{
  "hidden_size": 256,
  "head_dim": 64,
  "intermediate_size": 704,
  "vocab_size": 1107,
  "hidden_act": "swiglu",
  "rope_theta": 10000.0,
  "rope_fraction": 1.0,
  "qk_norm": true,
  "attn_scale": 0.195,
  "tie_word_embeddings": false,
  "init_std_down": 0.0,
  "learning_rate": 0.00969,
  "max_grad_norm": 0.5,
  "warmup_steps": 0,
  "train_tokens": 409500000
}
MLP neurons of a small language model. Each row is named by its layer, matrix (gate and up: input weights; down: output weights) and neuron, and shows model dimensions 0-255. Each number is 128 + 24 x the weight over its row's rms, rounded and kept within 0 to 255. Numbers have three digits each. A neuron's up and down rows have the sign that makes its largest values positive.
After each neuron's rows, "fires before" lists the tokens most often just after its 100 highest values on Wikipedia text that the model never trained on. A number after a token or word is its count.

L2.gate248:127163132146100118166171137159147146110133133128163117119120105151101147150140143115134130087071107117094107147136105111159103110138158128158196134106120134096151088128121121105163119146129138143147134085160142111097150122128133131135110102167170108117114169121150095099156110120117115128143126139122141126171150141126133134123128131168144150146102162161148174122113141150145092138126089110085140127140148158157141148129137122148118141159133147151166143144128133188129078109130157140163105106088131114152123167098129130165112170151135135126086127107125141143162132133113133144113094102156109114136126151119103170159135106117119146172134133183094165097124140134116097136169058118148139112095120108153147162077085144075116172113142114118088123092106159110099149124145089
L2.up248:103149121187116115165146173156129123104145132128135111141117156105119163170153152104154123087126104161108117148137111131162125124151201109139156076164122122141113099151083134124147122151121144111125126140169152092092155146127117132120106105137129131106130160114162076116137127082169105158120130148129125116133119121145123117134138143163127103148102144128137123121121123125096115137129078099158147161089164141177140123125137143123111115130098188133126114150167125139120108114135140134160144139109127165114173150079115164105099174147184122148086154093135137130113110154127098121140143128139130124149127140157116133134113126120108151175064131157094133086139126138124108136105077108173123147103126115142126151073083122125173160091149108114129138119094158099097167088129115
L2.down248:129139141154145138132166163114157112142158117131110124121116142177129124121142140151114144076109134089156126124144159151114155122112137112109121122119130110116131151102158135185118163124159166126120109114129111159112122146183113085113167156141148126101147143117134103103122150121123135069078137084154144112099135147089143099169083176120098137082141192133097092156131158140145174143122091179147146132109101116140153148111131140156150117104136132118141119121145156103059139145106136164100138084146158136108132121156160150122134144122147119113112132124123144145099124154127119112138122097125127183132110161099110154100146143144146145092140139161130110120122104151144174121085100134169111147118160146120173133119126135113113101165144131146193104159118128114102146060096138
fires before: "s" 19, "e" 10, "ent" 10, "ed" 9, "f" 5

L4.gate176:115131123100100143140162116153179151158090127152136129137108158118124119148138147142172112129104103124140074149159138137106115140137169117130142160124166150144104134108113140087129136145130098123105158088129139132120129153151141143109127169144160138125138143106109099064124124150134113144138114121164171127151092113155119192128119127148053089124170118137085149133124134102145131143116193118141152170132143095130127127176103108158146115124102165125120168094127140159115130106152149117172164121134168173125144145136116104154157135158152180136137116128118136148131109156125145121158136121141166125103123184116092169132140087135107161142088125138147171167135127139133101119142129141110121144129129134097157140100124107097113157093122154079156089069135092170123156133132151
L4.up176:130137119131138136145127101131115109123109127109147103168122134145129124136117136175142138118042132158136115155117117135093101117155188119140166152084141141143111096113144121104128123173128122111129130116120143087083182129153135128132100130144107172143156114157133162109171125106106127139137123138138138154137138133147099122177122155192102141128144110166126061124107130140163173114108130104161137180113161130105161155127109163138095131110112117104137167100204099141120114113152139103142144103136121140132133130114114123171103148120143161119160099165097096150132069138126098123141167086138165151114095112095121148135151083154128105121131146112123151107122117152119188099117108140171095126108117133118124142108120130133102151162135146103130102125114116162168113135109079
L4.down176:151099182158126145125080137131152109133100139178135081134146148151138124139139121155121139079113148132135117112088137121107121112097088130137135145124117150139096141143125126122084138105118142155149142124104096152129156113099164101079147131153135146110128149134119143121122163132143111070095149138156141115110125147121178119121138130102126139110125112109125117145137167101114117135181181148125165141096133094131157071108163117195126129136106109134153146143122090092122093137127160168156131120108132149099100100110131122129156098123170141124115094139120158108161156127152132128131129063135117149126144136135145138115166114171093172145117111137132165072132113159123124118143103143094192133133179125139094114130170089108158107164176095142117107158125100103125159112085123
fires before: "ed" 23, "ing" 10, "s" 7, "er" 7, " as" 7, " for" 5

L6.gate78:100178109113125151153137113096158162116141115125155103114075118135130100107170121081081113164126091108195141147113110155137175120136150163118103147163120072083119142145130134142134118111144157140130132151122150126180108130136111098093132154102102160141140153117113091139139162111106138092136127136145141110147140103128107103169133163128136114140136086123163127078114119180125100142136131102090138117144092095139118109083152174079128079141130115122132152105120167152134151176144128083170125109100170162096151171113127114142154123139113142129107153148124080127153096116174165161148151130140137112125122139098107127122142123113129097120111121128148142127137142114130140127091126130087155090146108130121145127136143131120115134102109098172108079190138118137141102121106157
L6.up78:111111136127136142098152085080167130122159142116145112113134134114141123132127121072143104143121124149148166179172106144157123122121172114126080105111132129077112149138118103102111098142126144137161115145097113155147102132080148110121165152121116107140146152161133134095117111123113118103111101168144131107143137118111121103136154167097156096140146101125163153145125151104149120151132097158129165149123119111103112066115112163102126133150092101149128166109140111155152131158107116078146094137155143169101155129108109118143147163105118097169097147132137088109138140126099140096100140166139147130107133096115115108162156154143175140107101077147079101124108085097133159122154101147169127143160118159139118083150137157141077156095144156127164123152080124146151115107135158
L6.down78:119115126090134113113134107057153146131161118114134089096111121143079121094138136110143143145141121113138148166127117143133208077083155160127142149139147114118123149129120117158097136121145130180126139129100132114164145117118167148078139141137097092131134112117091124131106106116118139033106116123123091135142144117121130136134131152116150159125123105156149082082114146140133135163142131135102112114122107090144106099126114164109117069133107107127138160127160135149159099151136151138090127090123146159130146089104154142137138197162066100115148169144147143147168110126134113157107142115160148139128121111099142104119156169126144124127132093145164138109145115117099137112101100117119082135138089131151126086095117150121113116132109154106124123099115142112130108154083171
fires before: "==" 23, "The" 15, "===" 11, "A" 8, "S" 6, "D" 5

L6.gate256:110151155100119149119133111099106114125115171127165132103135162101152053086126168086148146136071120098143150145172172118117129090136119117135168141105115126130154145108092113135153162165138134142127114124134144140126118145130142133124160145080074102134103122132106099094138118142100122100093103113139145142113098136150126104132159128105089101142119166125125111073125148103101112122157136133110089109094157055136132079128117159096151110140129120132152154103149159109144147158160117160145130106104082116109134122079137109110155111127137163120154146111134106102136139114164160161131168079117153143160112110145157128127131135152183124105090115112124099123137155107093126126160116092131143114121129123162140114174109115081126179085138099118114134159105143097118133132101124
L6.up256:141136155153195117145122171109136153091145146153063109109168131127117115099073121170157100088153145103162112148178097138138144113141118180167125121134146109175130141162132105141096124079134139127139140152101122130156114172115133118139146157113133141093165132137161130135124200159141151088092106154138131176101089107109137081105122141127121109138093112122149143140139108115114090145130125137126119111137105080113160118128115125124133121130149102123130161091117130138153122118117096102061154147124124088111116131139120125140125117076141139108146168131133124151151108086188120160120111090129119090118131136113127105130146147119132133149114120174123095111117120086093113117084152158129148127141154159173120145090147118086086105112095138127113158149135141099118132122118135
L6.down256:147116170151127187119149122147152113121105148115088100129152096156122156113109131173091173136147110070145130131141107149140109134146093112150125154096150154143071108112131124134126146149081122135118165152118125168130131154131127164135139132087097131133167131112174075123106112129146148014160114136113125137103175130153148129107130127144141178084128095110131099107120113134123112137120126144069138141122108128121134155122142110150154142128145148166136124102116140114148129128089098105156105114126137107118171148094099179156142091150117145136095136131172142130144094140131086105088150120130158157153127128115127117071141117126115091128156123157165102150150142122122128116092125142138156118149098133128153154085169116132115099116145090120133127142138142164145163120113109
fires before: "==" 20, "A" 9, "The" 9, "===" 8, "S" 4, "In" 4

L4.gate265:140110133143073109137121137103154127134168123109113105115147148143119126114128110136127142145146141142099179123155129113159132104138122183148156098128118134117122127124097126157122119102135093133095141119132122109175126099109187144105155162144103127174069096122108159130121160139118116135109129114118112168098128142089074121141112106101172091140107150165169115144109153154163098053125081151146125121102055129146142092110132148132150114125157110124120136110166111112123100141181146114174145079137133127135118141138061151123158144161097109109130159148098153155125119154119113073154174104108135107140123144100141164147148141112119153147146149109134108129154113120127146116129121138128152100145087151128146094131167140100171170122120113149109114138170129136090140130110149
L4.up265:119148139166093093134124122114160136183091096154140124078138111138124101175114152127114126128157085110141179108117097145151130103127124153119124116105090127133124112147117153142095136169129116123132162137119143103115090120136141102103121155146078101148107153140113127135118136142123135111127131121055154107118133126144077156121108095116163078145150132134175095091131140167120154134219108124159140140137137102145108101107111166151151114093149129104123145116162126137144090127146109100152178093114097152168128104163101107108158092134124113110171172141086143129126114113156094101114138100100123116165133117103123144086147125102172130111137147105160119094101103133148160156104130109149167091139109165128154090107111134157124150132109123134095138162148134121118134134113140
L4.down265:119105141137107138117127090136140113145150133122142130088112129136141142137121116102123125124122121078122142115141108133120143082114108120147127143110102139128099150148123121143136118130111096135076131125122141104120089092142119132082148132083130116119122146135096116139070161100109130000148115092079111102137128157105126132150108083072136109102097185147100069114115163144129072122136094117143111128103126082120113129133128162157152113132165107148093123097147102101186101157130091119164112134141129081101099145154106162115139127154118120125135136115136121152139153137141119144148133126096117154131141147155164102106171097093133170129115102149145100089115128122139138134103149126097121125126073119095147113107153176099095156138135138120123125140126130105117102144085132
fires before: "==" 19, "-" 12, "The" 8, "In" 8, "===" 7, "A" 5

L9.gate360:093135140143126156113153111126132152139107139142121117144112125151154117163168112137117120166151085141120128083130108135142119110163109095115131147095160126182127090150140119140124061097158126137127128129146086075160134146125148116127076106123111120153104133100075128100095100125113116118162125177150131162132136134171122120131147182120125111122136134101120147110144097099175119135142128113153137160138125129164116140097102138133165111117093089153099103176175111095111137114125137116125127115129136111170101140122148101136100128076172151143119157112088159116109196157134133070117144083102125133149122183158096115097129133168079097127109114137122157126095123141133123109103116163134107128136123103181139106151117114111172152145121148135163091138144132159123107131085143
L9.up360:143147121080139117103107076128133156135141145146110130165132100076115141136183127086139156111095119156128132164144147138130125095137151122141136095152113115078108093179084128127181100114135132107086135137137154128154148124114100078107134142163121132131145121144125163135166178121095111113094130129135135104119109120125092195135097125107107096108139150067113121157135111181137084162122095122164150086119145156124132162107150102163107146128166123133119166148174134146173150076135118099130143107107102134127124115120097132126127122133102150128125153128133119166113182084098105135127094110130106098119170129137111108167137120081098124104106156151110144109119122167109121117123144137113126092130142146162134113094098155139121144126134115125157120137141121145142150102185088
L9.down360:117108158121110133121104144098134090127137111140137120159142112158159105141088162088117156138121125105142074117100109101126202130123142123130122121134151106131141131110146158121152132076113118100135142100132116124123155168138151145193113079125112143176106139135158146124161098112126139105143147187115120122135106136140185156169104189158138094107115148131111162151079132138142146127170131112157103107123132148122130105119157105106151110120139125142129138143155166123140123096128158082136108123114120106106162120133147111140128128147129104139100099122071137112153116092145134147107087137134141106079127106150106150099123115137059163092106164121086170122140144142143137145149156137152134097129133122112136096118158139157168130090073181167149159110111101150112151103113120
fires before: "′" 28, "-" 19, "″" 14, "act" 4

L4.gate602:143134168099082128138124171106131069125169145111094100167112148130141134112139158120151129169145121081120141135075088155133163096133098153137092130131135141086112165132154186106114128122104133158120148107152142107123121152110099153089089129112145142173154092148118114124113073102144134110143114075091150105139145092132109112143109116138162150142140078100100094164147118110166116091135098141110114114091128126136117132111125125123099103114103152140132093135118136130084119124089126161126118135138118134152139127135079125110153116152120140146120096153158139087103115133101105120137122162098107184104115112109115151132069149140145112089144148137114125173135135125116118127171124124119091125120114118103133130195105125170102150109081134176128105109155091134124097102123098
L4.up602:141106157073115113139117185088131108143122125165099176203119132142183102141133159116119143116160133084135125112139145147079143173118158142124139142132126148181111122150089158138062100164117158149083120121143130139124115155161136156162119136136110117138184090164128137158146123093119103103121069092133157110130150107118134106100157127133082142125131103123128120168145096140150111149131108142108125157125119107146114138109128139130096138082092143110140131125112098127164146179100151116129159138095108168157164114148143139120111138151130122153151163097105088124126126126096132139099087111144119122115118111141137151149116157116141112099114167159120134136215158126136101112140144116144130129102139136126124137135127101144138148110078151125160118161155122102119102093135125
L4.down602:088138120116139113079116149122123109155162110178104111148147098128153112138159146145091101097128156092115151114088123154149092093113137102129153141109185128094139124069128162152101144144099115128120110152120105146161148186129116112189105151146083134151176091108119088154140113106132146142137171086120100131145123118107121105104155131119133150121135114116153119161100137098101093145187090120128100129092128133148140093103157145170111133160105089111159121104119112128136119126135165141057114139137137139106138115144143117097085134123140112169147126120159127112111145106072108137086113096135134102075118116145155095137118099117113140111114172129127128119147113099117108116120126129121152151143130101126123182143089150155130115096126187140096129105131112145157136136126100
fires before: "an" 17, "ose" 12, "ir" 9, "ough" 8, "us" 6, "et" 6

L2.gate58:104090147126150138106123118168135129128142125152162111125147145112135115128125139133135107127114142133106118142120122078106102143076168189135100126137125113123102191105119117102163099142110102138171124164129177140117086158125133156116150121139133135139146115107091130143151171108111121109060091127129129098130121085132132134151100118102104178163095117138140150114104124154129099124130111091172118117125129139149144102070146162105140127100079158136126133122127143108141162144109153133166123140128082115167131122150117121116131125102122130110159164143123113127146110135169123144127123073109170160134087127149088115113140094143101104126119123082169145091140174170133131096131110124115109140170134121168124124108173101181134175140092151107107089089126129118135162163090164
L2.up58:126106190161179158152163084150126128143132141149114150144149098103152105144170074104159094146118140107140162119170106108139092126101123207138159121117157143146148117156099082079134117131145108137112139165082160121131145176130088116139113124123132158138126110129111122145083145106133145113125122133140102132155137121158196110135096106138134112118145142127103176092153087129128088134122127144178118122099147139136155081114125146160108136118151129079125168115164147128132163158135157148150170121138120110160158115075102100104113143122142110137135128151131146128139143132152105183127122125131154100144153129116120106107169155157130089130146138087135128126135097170135166109130173128121151176131156115117107148137153135110120143136137130129106113125084140103159122111091134
L2.down58:139100175127161173094113104143110114116184090140152147118160066125162100117159124065143143163119108143141114114084135131119138110111122144125116207145122124110103153104142156135110113135080178136054127145132130122165052178170109118116094129109128113130143124145116108130092121122122108106136138142103135110116157101164186141119099147115115115100119142051127142127124125144146118133096116166117136139124145121132133140135108140134123069124122150139135136141138095113129151186126091132161126122134120101098129115127120162122165147159134131105114116128126123141124093134144101148124127116094127148106152188146100117094160117148102080127128079108109111127130123136103124128145144158072114123136115131117149117108130146142135106120172098128136134161118152166139101133143104
fires before: "|" 25, "-" 22, "==" 12, "===" 9, "The" 4, "A" 4

L9.gate123:146143136130190079132089107101132140098120166150153115107143107095158104107138119128141138131135125133131068156115148154117152120097107147130143136119126124169147080141130116116147124140170156110102136144152120092133186117096098115154110151123140132133124111117111090128114106117108150157166138123118094119177151123131150155131118114175099104124137154117127131184140166151127124126136097114131150145143090132127088152115101161125128106077107114117124124126147091117096154143163139127164134074143090133136117084151123068137062127155135161147153127123111138142077137143153122114132097097089145125159099129099107104153133098107117131136145104077127104113138084131144101158127140147107059117104125124126085132142148086172165171138105137106114141129126096124116095169133138
L9.up123:151142124105126129125149157120129174146155187173118094154119106151165116121158087109150144130149138098136117128145162157169108131131125122160149105147077135131094143168107161141129108149117103100046123107101137092080115157127104118125111097117160169153129152130124130125112147086140178110102158166098129111132134117126141118115152162145129138134100070124129116138155163156138117130120104119138119163146124177146104127132136175158141125149151103124140140087159124077123104128163152106140161115096123148097164119098156124082092117095079130135109181145123085073072161105124100119111133099156128096126107145124129139125140121131130130116140114099140130103154143094091156125087158115114141148117130118150144120129101148165139126112095158150136112129087148114152128148108117
L9.down123:115108157090140125145103119157100107091095130166105153134088109118112125142141080122120131125120138114127160148129102117098141143093105151079122137108144181116140103120109140136130139134124106123139111170127127073114141164155173107135129097130087152117085105100084096166134074184102155098111134117164131119183127127148119155131100176117143112117161172142094106137129116090149095109152160113117171146169172143125146132128131084155142134133151111133147148150115146139156153100150122112136117123105148131122150117153114130066091154097152146142089102140127137147148081128145120142144136114068126162145115131130157089127141116115113095156126146144142100072141146145158140141171130121137135131159120102113138132111120114141146160141127127152103140064182135149092149149122100
fires before: "-" 99

L2.gate191:137115086120164141119148120110142062151093155170112119144129149139162157139132127082121114126090123107134116112124123074116143171096088140119116102114140070156127118140110164177130099094098095146102111171103151134183120154148113143136117127151094130152143146119131054133155153122136137156123101167150118103100113170107098140126121172143123146100116146123132160136105157161129132104138104148132139088129102112119129158116162150139091127082104124151137144138129121109094104169149132144117129128131101090128129134119118099174150101139122132126112142133163109163149104108129116137148147161149102172107133109165127133150049112111119091156117132147147099075145151173131141122108138110155107124110140088150104177158113136139135126169146126128154110146154128152108102134081118
L2.up191:161105165171132106111130135096155104147129138151090125096100161146138138145141127112092135133131147117139164111114076144120102099125155098094174101121170184119135131159128114092134140103126108147095111103151127134148142145114116165154163108132157112120139086133141142136179130134185100097144113079126134140120164148143121142114120125075147108109179129118149113113108088090124123143119126082086172118082092140133081143098123130144132140106121110082160149184140138111128184111124150167113155156132144105107135103110099097126088161145113139131143118119162112158134095132121135143110087114112107110139126123156144139133146119144097109092093100176153140158143129116147115130149135100155097132141137136122094080135091137084121111134123160169128113153132119069142121143135158
L2.down191:135150128121143142130132121121129107154129183180134111136119139081115139101122143067113091144134133108110136136070138170133129110121100116108108103068141121130141125145108104113113138143123101127083103126169109148157155119082112155142161119150115085142139142111131126114095123124150171033139108148123107127102142142167122130097186139157140090148138123151155107128119134138142089078119105095113125117111088145135068131119138129123146144138068108113162109161156175107111141169096150133121137166097149122107121123143092079133134142141144143139145132171138142091150126130091109107093123117127118123117125061141149132089137108100120130120106102140123160117165122135126125124176203099134119141141140104142139142072128112126139126121109131119110133156111106101110126129101127
fires before: "om" 12, "or" 11, "an" 11, "ir" 9, "rom" 4, "ar" 4

L6.gate519:150129136096146130125105165165167110185135152112136158140153119108113099171167131117133115112142133111127141154163167115112170168121107114156107164133116148137105135127157145098102099162119155105163108078139146155163090127103176129108128149128130148106133129147143166119088136106100164148136142126091136087181102119103127140116132082146129090139129142172115109154159172159132147108130121099095169119140110161137137132167113129169140160104123150132148152103167165147097108145148095133130099151165125132116110142146160095145147127088144140132097153093115147121131175114105102132139120150098107121156076152147109130146133125131119151144126150071129150131119129118147099100117093133100128120087084139131112093101124124178151146113110155126091126077100136168101158102105135
L6.up519:161125088154113126149117154180108129169106153095179111095102128113141123083156132132143156133129135143082144159163116117130147170144125093110142145103151119131155128096131120132109098157108108126112145097154136139115142120057167141145141187118110129163114156161107156106108118121163164138164134108097182129170135109108126117123143112164113118116113145155114132140153149125102155117145134123149154114096118135109156160155129112111137122131121134150141168113157122143114122153184083127147139148149133177124115117163124125151162136133133133131161106145143126144167127078155111176131112135106161136135121105152153150130125188113116181129121089077149144128111135095131104138099121101193127165085091119095105101101128140142131195168129122115120133115144113143119168144125145
L6.down519:169126107098156121111126092162105116137128137127164137136138100159171132153129136150139115113130141103099137131145138166087092157156094168113161147079106127153096153093119129161083138133107079139173149100146092168126088156131145116102161119096160100082132153125129059133131134082117148139139106099104152126141137135115161104142105095143150100159100163115134155126150139148153137131110131148117128099119119142118147112118122088119133126156113116060145147137101158100092111116097134167139132129103113125151104103090158134123139136150140159147139121132129203109127107135141114133140127110140121146171110111152097152127134175115145139110163137105108114158134050139100113155124117113106140082138122146149142132101121150137191128087145126110114122104105128131131180126110091
fires before: "op" 25, "ed" 13, "ing" 8, "gr" 6, "ance" 5, " h" 5

L6.gate548:076159137132163147097101105105139086120144089140161125137132109107100093130158145116105149133114114109151098154113101128117166130107133130148178134165113136127150119146122111119084161106107107132103141147146129120149091120147144110139138147106148126155150126115094135129076184138107146128114103091108134123113119109139118147126139140104109103096135115081153149113114148166138107117130083172082115142110157102157126108132120161139162124120140095162136175155129106157119163150138163100114127153111131130126091118153125106130128103149134139135159134094159127116130105174171173125130115131136130128122077095151136094103098157086166119160131083127109074154097128141096107163112155142113132122126139125103143088081167148121099148101193111128150095151157187085104119113118154
L6.up548:081130096112136156162144134127099148110131125124080152138099096131175071153190148140094120128143138082121168137132131126109135167130074164084151077118073154144159174151165147121113091099158144139131119132132154140191134155145122094193152201148125111129121137110114115107100144082121112104089127157164117144152106140151105123134126124120127113166116094120138108137123160148164122133133128143095124179146112161158141121120105159143135107121157136147148174129136116137149125124163125113158130144132118104119099105157103123153128149132149128132153146138124108105125115108139159117149115123134123125146120164095140135132098135133123077181124130122128078111147139119067142129128117120140114165147113151140151106127129158157124122137110140119129163148170091096081151138111153
L6.down548:117127153095135112089126148109117125115132127160130151110173124087128134148133124146122131111126154130151142142166114125117142119109140122140110125095132110158126125153149112149127113125095126112099134135109110158148075133114109112137173147084129165136117140083082126129110175091099142000142104124144119130128146134139114144152099161082080107124120157140132101154139128145117101169123150133104112160135150104130135146121094133123109104138134105138113139080168088127144150132116124117169125157138116148111137162135104156113132152147130155157163159113132127112130140119127109115130112154104140136141143114120142119099134137137134110138120103110138099100140156146128130127156131124097155116168137116145121097129155147115091134121146155117099118162136176135158120119163144
fires before: "==" 33, "The" 14, "In" 8, "S" 6, "D" 4, "C" 4

L6.gate119:100147110151143120123089141104150127134125143133127147126160081100159099145122113090136148078161151109129147125135109120137140136107186125118169153137135125095134130158137137132137107109099062141119132111157179161133138124144131145132136173133088119154146160135141162135092135169118138061128096177107145118153095138113143177163085140080164125159139102148155128137124117145157101098122144116119136134150126112140124114142109163176133092117149138160144175081142120154103149145155147163136118152092129185185103122120096096186097155143101117136125167148121101141097125157115098108147151167109149124125132131146115135131144100151146116115108137185100140140144142117110165134145140143093176132072129123105111138084090144118134123140129139125147131122130102117154113106099148
L6.up119:108102101109129132119141131121168121125106149106075162123102109135183113099147115093094079084125112120127129139139131148125096134133163112120128155112100114096122117139143113079096145093168122103102209132107157140131141174146112116079111160133072112147141134173148132124119115115128172112084147155126179132158106117151107155143118141111162137148123100142136110116075149134172101133128096137078168104129108090140111141192112152154191113141160133130159147100150118165133154187111134137179129159114114146124135105101170120172130132131109173129120159128143116130102124135147117128161149162090168131144134120128120152115160108144129111123106125145082131113112147148130159147134145131130166159152137134107130118101139110153111103118125132135131138130110131090147091141116146
L6.down119:074124125120134168096133119092159147110123155133173146130137165130135103109121116079097115145116145105122124104177162149102164144142129132134156114148088130092124132122101151132117122145135085141164101142121109110149147142134195109122160159121105088121135141104105135111153116106131114004147147155103130082122171073104091119117127106105144143154137138115089147132080128143144100109097131113140116160146113134093145192156103119140123110136115124089128105095152084158108153123133126118177139118159130146121120171143103094101138129157121184119131142172136145132151143109124119124119144134119149155117135150142165098102137123146130159126131103134151136117121144109106130101104110110117122118109076160128117135118138179139151141127159150126126120135102133096106073141118137
fires before: " " 27, "==" 11, "The" 7, " T" 4, "M" 4

L11.gate85:134127081131138122093149107113112126125172102109093097122141151115165096144101099096143130157136074106060139163169099136151124155172123108145146121090122121126114174138104111134105129108173162149112116123145130127152147152140144160153153147136155112121125140129150151083074106153130160132137129160091148131124160147146125164107120164129131139140146124097157144115157163127121119138166134143157128110054128094085142120124115155135121138140113155129123129117159124158133094140154145104160146128132150146119124149079146122136127125118113116150140133158139147180182112140083117141161140110150106134120138153161149127141115196113124114118113097144155113151097122133139146114129107132127179133074121162089141152155170128152114170124087158157069113138134094104170147095145136
L11.up85:135112139099137109120125092087157131149163085112179147148165167150094135138138158127126162148089161120100182109152109126129177137145128147105122156112107126122126173147129101105172139091145152096130128077132133105105151161119113147163150151127147122139096081113132114131144104167121108094134104138103121093126112093148152125106086169136192127116154143097111133119126119122149133115111130129087104104091122161103123107163135128119122126076143142139171125126067123129150126119113148143120119078128153111119104146150125165092074143140143173142139138090127146132119170132127066074120146126114136126125133126144131145143131135116115144072164125145132103112112157101135152137179108111122124139101143135080120147147162146117172156123115121167192150135135129101155131139133138
L11.down85:053108115159105141134138075175113090158133093115148147101143162112096134163159146114133148153130132159162124120124151169106118126115114116117153142147132145132142125137103149117114139122121124127138093134161156122176172148146112154143130143117150162135082136115139113090150136107115111103141136113136132137099119158092130121146127076120109127185155100118123126135142093163121136144158158137148150126138073160142120074137130085126121098158148125119090139149115145193120089157114111102097110171145137116199177130149139102108141123163144157164135116166131116124116132104095139136167104116114174117155071115148117119149147134133150078108143146152136127108174150147140141140150175132111128148141080143141118117131139142126177148110151165136120092112122122095142168109114124
fires before: " " 46, "al" 9, " of" 6

L9.gate254:121154106106131081061123131115133146146138143155129141140084114119111099153125138161112146117124151121127131124080151155131116095188120120132150135113134100107105122142123150164107114133116093143127118123124092135118109175078137131129146095112109139142135080154173061133095168152098150113131104128098104135121119173129112143087130148112124091096163150134093148103170117158118112121116161128172114117166105135117129174154144102141090126105106129129134168107093105116111144172165153095141143176125144137136141149144124087164156118155111153152150147133093150154166171132154129154128117142124130125129095111128121182116144135178133149114130139161142115142139105105141150138138188145102194095130143129124122182148112119129121121183137127151142082132118109147136146139131167
L9.up254:140117120092121118095133131156127130138104111106113112112148109137189102119134153105108129172146132164155139108095120077145128123102121114092161184113098140176180097088163144139151154132080113136141119106117127116128101063153127103146146083136120098129128112121125132150135160135150136142085130085161118144106112143144145102125150135106137112107146132145118151150144099099113128135144122123119077097093130139124153138081122147158101135097165120113134129128152146097162163156111118161179083116106136171128111128105102127097143165117126157152092125141175085130083161133094126114108119122159093144120146093110160132148148093098113097089095145135136137144160107183094128093170131126129107108117169114127124118073127110125143070111128138122102133124128137102156146099130137
L9.down254:151131121102113116153149121137130145139099153122131094117137100121122110170103086097133144124155112161105133151115104166103118122141133092161127142099108176098129105147114146154115165151143097127145143127140092116168178120132108140137128145126110087138153108143152116142110103140116143174115130110106126136117098194152149106122113139145119141135155102133174145088119147160133148131111115123166131155128146110169137172163108141126147124114102130124147116147089139121153151148133139128168201149167128121128131147110092142146091104128122144167093150087145124100142151157136070138124147123127130083125138135137167149103172109072112118058137127150132141130142135117189184136112179125180133127114124143137144154124117116169102157116108116142118142171109081144179162109092130
fires before: "ir" 14, "om" 12, "or" 9, "an" 8, "ose" 7, "at" 4

L11.gate426:104165184150181098131141118130164158126097075097123137140105137111136130115120124117160047117171145149165149118150123173113114142149134105098121127122139124107111118162140158124118112118107124121099150091141140147139142117158118119147124144163155110132142160130170100079129130147131140136172117133130119125099131133153146123145128121155108130168187098116153088128147133111154150114140109096117120125153118116150158142144137144141134089146129110103149120100154092130107156076125141084117096116132147145172089118137139129101098172080096133171117104113192119137112133142151162134166153105146179086111138138107098144171169136106115120114134149186137152172119129132085110107128089120130130113110087101101159119108153126112085100099163123155135125131106156129108125115109134
L11.up426:176129102125163171131122090113137143143133123123172148134124137108148130106136124076142082124126125143104122127110103126084124139152112139121136152137113123126104118138143153125088133146153211171080086135119126167117134126131122136143141131137113172113117132117130118117118089127152156102143118149144073173126150118122157148129200121138137161118071121188172100174114175114127101133159141132145091146126131137128122111128126155084126148123114149113148088109142131098122101124110143121126101141138131159206092087148137136101133128085124104094103141132137119185153113189153174154162155101167138100090141104163131121132146136121165129136126134148119108157117100162120120117128149138145132110131143115117118079106119121161130137098142156131117108108082122146091102142102133
L11.down426:154119138117105104126127117145150092107144111125121081161202084132147101154123146155105134142156100138148126122105155134119165106131145143121135120146099108118117142132128118126119144129119150123142112102141095133099127100150110114140175117119097153124128128115105099133169102103120133084086186106112113131140120120100137160104130148165169165130095112107101114113096160127187108089136135122178085096121102161099147081185124129138098173138129156124119159125072203120098107117149143134150114119128132162126153090116112137111122091121134112096120152121120134133096146131146125150130090132104146152147126151132085130137124156089103085114134171087169126128155114136153123123135102113126187115133178152127138102134170104101120161107148155179136127136139089142123162143102136
fires before: "ed" 22, "ation" 11, "et" 7, "14" 6, "ative" 6, "ing" 6

L6.gate558:096084148115133110095098103113125114135144137092088071122174136124101142129106128129165134114123130128140155154130127113144098113100115125069132120127110082143154137138128179130133161099125126159101102096186126110138128146175107111127164138106159109160143171104130144155132149112117100139163107185144130111110106078121101123105141156134133136136090124105178138116154153160125107129164157133114125142133138135125113143129148132139130124057159125154085156170147126177133168167124115130150084160101095159118166132094089146114167136147123152112107154087097100114148131110101161170098121149138100111135102106092119133123165159088132088121155143141119107135118114156141125152129128172155152135096092113081110127110123146152100156153156145123118136137123125144161107136106103
L6.up558:107116112137145135185110092098147145079123111135129140151091153112127151115143152114161099126164121089134141122113150101111133092079163152147107146135100137171151121141119151088127136143132114090128102125126168111165134145134139096132111174123108123108173083163126104104127179120118105071134153136129089203142099126105131139117119164130088134097119141145122131182067133124120146118158147112085134123089111137129118122087090116130126133126085146165122104087126109135086169076155130133136153129142149159162106142134095140110146129095134126134132121145099128085146116109116138135130081120111142147128116139127124149154150142133127099150125089120158084083114109161105138131117138064126138170150133163081129137126136150089118102161113149129117095101117151111098112112142139
L6.down558:136136126075123124143167139083097113152107104142095138097106118138133130159143172119137043108136161134138166157106132093105128141130126123089189135146173156127134121162164140143125148130114149120117149138094190134162118147143157140100133157116154148105120105144112178097123142142140110057134117095115120158138140131126140091084110076124122154143100138144106101137104124116100109149143110119107133160124160136115177100122133133122167131084141107148141111114158168135159130114164133135147131127091111118136116126160076170163099135132154176185132143116157109107119134134108145114178134116134090123127134132096140128141143121115144071174142128134084110132132084142162143123159116147110107108134126137131104147143142123105126158155106092106099106162141094137135154148124105
fires before: "==" 33, "In" 13, "H" 6, "O" 6, "===" 5, "S" 5